From a checkpoint of a small transformer trained on Wikipedia.
Size: 13 layers, width 384, vocabulary 32000, 33.4M parameters.
Architecture: RMSNorm before each block, biases on query, key and value, tied embeddings.
MLP neurons of a small language model. Each row is named by its layer, matrix (gate and up: input weights; down: output weights) and neuron, and shows model dimensions 176-239. Each number is 50 + 15 x the weight over its row's rms, rounded and kept within 0 to 99. A neuron's up and down rows have the sign that makes its largest values positive.
After each neuron's rows, "raises" lists the tokens whose logits its output raises most directly, leaving later layers aside.

L8.gate307:53 59 40 42 58 60 60 79 70 42 47 38 58 54 65 58 54 48 42 61 63 59 56 30 62 68 00 30 44 37 08 66 13 70 41 45 48 40 43 33 28 46 37 75 54 73 55 40 40 45 76 46 59 56 32 41 53 19 49 47 41 28 32 60
L8.up307:37 31 58 58 32 34 53 56 52 46 83 48 55 53 57 53 45 41 39 19 55 51 62 57 40 61 68 63 38 51 61 34 74 47 39 52 31 30 71 36 64 31 36 44 42 63 46 46 38 48 82 49 33 36 54 73 39 07 35 36 48 52 69 32
L8.down307:44 64 52 44 35 62 55 56 48 61 40 80 51 27 75 54 47 45 78 18 25 62 49 91 32 42 69 46 51 53 32 52 32 40 32 18 45 41 68 62 51 44 55 66 53 47 24 49 53 19 43 76 77 57 47 53 35 41 65 42 17 70 53 64
raises: "'", "non", "’", "or", " possess"

L10.gate98:32 94 51 29 74 39 67 48 39 40 54 34 35 36 44 54 40 27 53 53 37 49 51 55 50 67 35 85 49 48 53 21 35 71 54 29 90 58 40 56 54 53 59 49 93 43 26 44 60 49 67 53 66 42 67 42 38 41 49 62 69 54 35 61
L10.up98:58 84 43 51 59 62 49 49 33 65 73 18 65 68 40 55 28 14 73 48 45 49 58 59 50 62 43 65 30 57 51 50 44 75 43 68 44 44 51 26 65 52 57 23 80 59 59 38 26 48 77 46 35 32 51 27 37 59 38 43 61 54 34 61
L10.down98:60 05 47 52 43 47 46 56 60 63 43 75 61 30 56 27 52 87 38 48 57 52 51 32 65 41 53 29 68 38 46 73 53 21 70 42 47 50 55 46 60 41 56 44 23 48 50 57 40 59 27 71 60 65 76 78 76 45 36 48 56 58 52 49
raises: " was", " took", " is", " came", " became"

L6.gate537:26 50 52 50 64 29 39 33 53 32 59 59 58 61 48 55 42 72 58 64 77 60 71 73 51 62 73 48 28 50 42 35 33 41 57 84 48 68 50 79 67 61 39 53 47 94 69 27 52 73 36 19 68 47 69 39 35 56 27 57 53 69 44 34
L6.up537:50 52 39 61 50 41 54 18 25 50 55 55 47 59 15 26 51 36 49 65 69 28 39 80 61 60 39 68 43 32 49 73 52 41 51 53 51 69 87 29 49 56 54 53 42 66 58 49 76 39 69 65 52 93 87 40 40 73 35 45 57 40 56 67
L6.down537:85 46 60 18 24 38 54 62 56 42 33 84 49 58 51 32 76 28 48 56 51 53 49 41 72 68 48 58 29 51 42 50 69 46 41 43 40 51 32 37 52 63 74 06 70 50 84 33 37 69 42 62 48 59 58 65 36 34 51 44 51 81 26 27
raises: "less", "book", "its", "y", "da"

L8.gate420:62 34 62 55 48 56 66 65 65 60 78 50 72 62 56 44 49 70 71 41 50 59 45 64 58 56 56 65 35 45 68 52 38 43 40 78 46 26 27 47 49 45 53 44 60 52 67 55 80 57 25 43 40 43 72 40 57 52 53 33 68 47 45 37
L8.up420:40 35 56 32 60 41 68 53 53 49 56 35 35 49 42 65 49 58 38 61 32 73 48 56 44 55 76 52 36 25 84 60 42 49 48 61 44 62 51 36 44 51 49 77 48 55 61 60 46 79 70 42 33 38 65 69 43 44 63 47 54 43 64 45
L8.down420:33 32 43 58 61 37 60 55 41 37 59 50 43 66 65 48 27 50 64 45 48 46 56 31 58 61 40 55 58 28 55 19 76 60 63 59 54 30 67 68 62 54 37 37 48 37 42 45 44 72 50 58 43 46 46 52 71 23 53 55 41 56 48 38
raises: "rate", "rs", "gli", "iel", "rated"

L9.gate156:67 52 47 64 39 59 39 74 02 58 45 21 54 64 62 51 46 47 56 40 20 57 55 54 74 00 35 73 36 63 85 53 71 67 38 77 60 49 25 64 55 28 72 39 59 71 47 30 21 57 55 73 44 51 56 38 63 54 65 47 62 54 62 49
L9.up156:46 48 41 52 27 40 47 42 25 60 25 59 54 62 33 59 51 39 19 72 54 76 57 74 33 69 31 53 57 55 66 51 80 49 54 56 79 44 58 50 53 45 50 65 45 50 46 58 26 52 52 80 59 45 46 67 55 53 47 49 79 55 24 57
L9.down156:26 17 42 40 57 33 58 83 71 52 36 13 42 41 60 87 63 40 38 85 47 76 51 92 57 55 51 22 60 23 55 47 68 58 71 28 40 53 80 46 53 52 26 75 75 69 42 72 45 38 54 42 15 26 54 49 30 50 52 47 61 60 60 38
raises: "d", " a", "l", "ment", "r"

L9.gate313:29 35 43 45 75 40 56 43 73 49 53 36 61 59 44 20 70 83 53 45 47 65 44 52 38 46 29 52 58 45 43 57 69 31 52 45 53 70 47 49 51 44 48 61 74 55 41 61 54 24 42 18 35 60 79 81 66 63 63 43 64 50 40 68
L9.up313:45 40 48 24 51 53 51 63 47 13 69 27 52 42 64 23 53 49 44 52 51 44 52 44 44 77 48 49 36 58 35 40 62 53 58 44 58 49 61 70 45 53 30 41 55 33 55 76 59 46 48 33 47 50 56 61 60 45 43 49 46 30 27 44
L9.down313:68 61 47 27 44 47 63 58 53 50 26 30 59 63 57 57 49 53 58 35 40 46 17 49 41 32 93 60 37 28 59 27 56 42 74 52 42 37 48 51 49 38 25 55 70 64 56 43 44 28 46 34 36 46 39 50 55 25 55 61 18 16 28 17
raises: " consider", " give", " described", " describe", " describes"

L10.gate552:80 39 32 43 43 47 76 52 32 45 67 56 37 72 65 62 46 65 48 60 76 52 28 30 62 37 52 38 21 28 51 72 48 58 37 59 48 53 45 57 48 43 85 80 44 45 72 52 59 61 52 56 45 49 56 70 44 59 13 79 70 28 48 47
L10.up552:67 53 73 46 51 71 46 72 59 81 64 50 42 25 70 49 47 82 33 57 40 49 43 08 78 44 27 58 56 27 56 63 48 38 47 29 50 31 57 72 27 27 60 56 33 52 49 71 42 31 44 69 67 61 40 64 61 70 39 28 50 50 37 55
L10.down552:79 35 41 38 39 62 45 54 30 55 54 48 56 56 55 57 65 41 39 48 61 25 31 34 60 37 51 55 61 71 60 68 55 32 54 40 36 65 49 40 50 43 61 70 56 74 64 45 28 74 15 51 38 38 38 84 46 60 38 68 54 32 61 30
raises: " leads", " suggests", " varies", " increases", " causes"

L10.gate404:73 74 58 50 55 46 74 46 48 58 34 42 60 58 74 49 44 10 64 40 59 37 36 56 19 47 59 69 68 44 57 45 59 55 27 32 52 61 38 52 68 70 45 45 39 18 35 41 38 42 65 57 48 69 54 44 56 50 67 30 46 36 50 54
L10.up404:83 73 50 39 63 67 74 53 64 38 57 51 36 44 87 36 61 31 52 25 59 27 46 67 34 40 52 87 88 46 69 52 53 52 30 61 72 72 57 49 49 49 67 11 56 43 50 37 49 34 38 58 52 80 50 37 64 59 68 24 44 51 54 52
L10.down404:00 35 65 51 33 43 43 62 35 57 53 66 46 44 20 70 46 76 61 58 39 59 72 21 54 53 43 22 11 51 51 42 49 62 61 56 43 32 67 54 56 44 57 73 45 63 33 61 51 62 39 53 67 26 45 70 27 40 46 65 52 72 37 56
raises: "iya", " Haji", "athi", "akh", "iyya"

L10.gate726:44 42 75 31 51 52 50 19 73 40 61 53 38 66 56 24 19 73 63 38 58 61 44 34 60 45 50 48 27 42 63 24 42 61 33 62 53 61 42 29 52 42 70 53 68 47 83 60 26 55 70 56 64 59 20 34 47 40 75 62 61 59 42 73
L10.up726:71 63 58 48 37 69 45 63 44 58 55 34 58 25 49 46 53 58 75 26 53 46 45 42 36 86 35 36 38 90 71 26 44 32 25 54 69 54 29 17 52 36 44 58 54 51 44 21 49 62 60 69 45 49 57 57 55 41 49 33 47 56 46 62
L10.down726:56 50 65 49 43 64 52 36 37 35 35 43 15 54 49 24 55 44 79 79 25 75 68 24 37 23 42 61 24 39 26 41 39 46 88 41 25 33 55 79 68 77 52 41 83 68 63 67 72 52 58 55 59 39 65 57 38 57 62 32 54 42 43 47
raises: "my", "ni", "cio", "iti", "om"

L10.gate347:49 19 55 65 76 60 31 53 44 19 71 50 47 54 65 52 61 63 60 57 78 37 58 53 70 37 63 50 58 52 30 55 66 65 46 77 67 48 49 60 35 30 53 49 44 73 44 58 56 77 64 58 43 36 48 21 31 43 74 30 47 59 53 57
L10.up347:55 75 21 30 54 48 60 46 20 17 38 60 35 42 37 51 63 48 44 49 59 38 55 40 57 47 55 48 46 49 52 61 53 49 57 48 72 69 44 49 33 48 48 34 66 56 84 15 34 55 67 83 56 49 71 68 51 35 45 54 44 45 21 38
L10.down347:63 39 72 36 39 48 21 56 55 61 68 66 65 42 51 58 60 62 59 71 18 79 41 41 31 38 57 49 60 48 47 42 46 53 41 70 54 51 55 64 44 29 29 17 65 54 35 53 49 32 57 65 43 48 45 58 53 59 43 31 59 45 64 40
raises: "d", "rs", "r", "-", "red"

L10.gate639:68 54 37 54 46 63 47 61 23 21 40 44 73 58 59 54 47 54 42 55 63 70 54 39 61 53 54 51 55 78 56 53 34 32 45 29 40 69 65 37 59 56 55 74 63 54 59 26 20 31 41 61 24 53 52 50 37 54 50 59 34 22 57 60
L10.up639:61 22 49 52 84 30 47 42 38 47 33 29 53 42 67 65 34 41 56 58 42 31 53 44 45 36 73 50 60 59 42 22 51 41 72 35 55 58 23 60 45 43 47 58 39 59 32 43 58 55 36 50 45 49 45 59 64 58 43 41 54 54 52 29
L10.down639:55 60 36 56 44 36 54 50 41 68 42 47 23 68 47 55 41 76 27 45 53 35 40 58 35 72 47 74 34 47 36 51 73 56 68 52 77 48 64 33 82 63 52 36 64 39 61 53 36 61 51 40 53 36 31 38 54 29 61 63 66 60 66 46
raises: " =", " ==", "*", "==", "UD"

L5.gate1006:42 52 57 52 61 52 38 57 44 40 48 58 56 49 63 53 51 30 38 52 23 43 54 58 81 34 58 65 22 64 46 43 59 68 62 55 39 82 40 66 37 30 76 48 44 61 31 49 40 38 54 64 12 55 70 67 37 47 40 31 64 88 53 43
L5.up1006:73 61 61 53 30 38 28 36 41 49 42 54 34 63 80 61 14 20 54 69 25 49 66 37 62 72 60 67 74 42 40 65 76 70 77 74 58 55 59 46 33 38 36 63 11 51 44 41 67 28 70 57 35 41 29 50 58 45 42 25 47 37 37 37
L5.down1006:57 48 51 62 51 23 12 65 44 54 56 72 45 55 46 46 52 35 42 42 59 38 61 41 59 41 33 51 52 76 42 69 82 33 55 66 67 39 62 49 58 38 63 33 37 56 63 49 50 39 59 36 41 49 29 50 57 43 55 33 62 53 62 43
raises: "ic", "ive", "ap", "ego", "ical"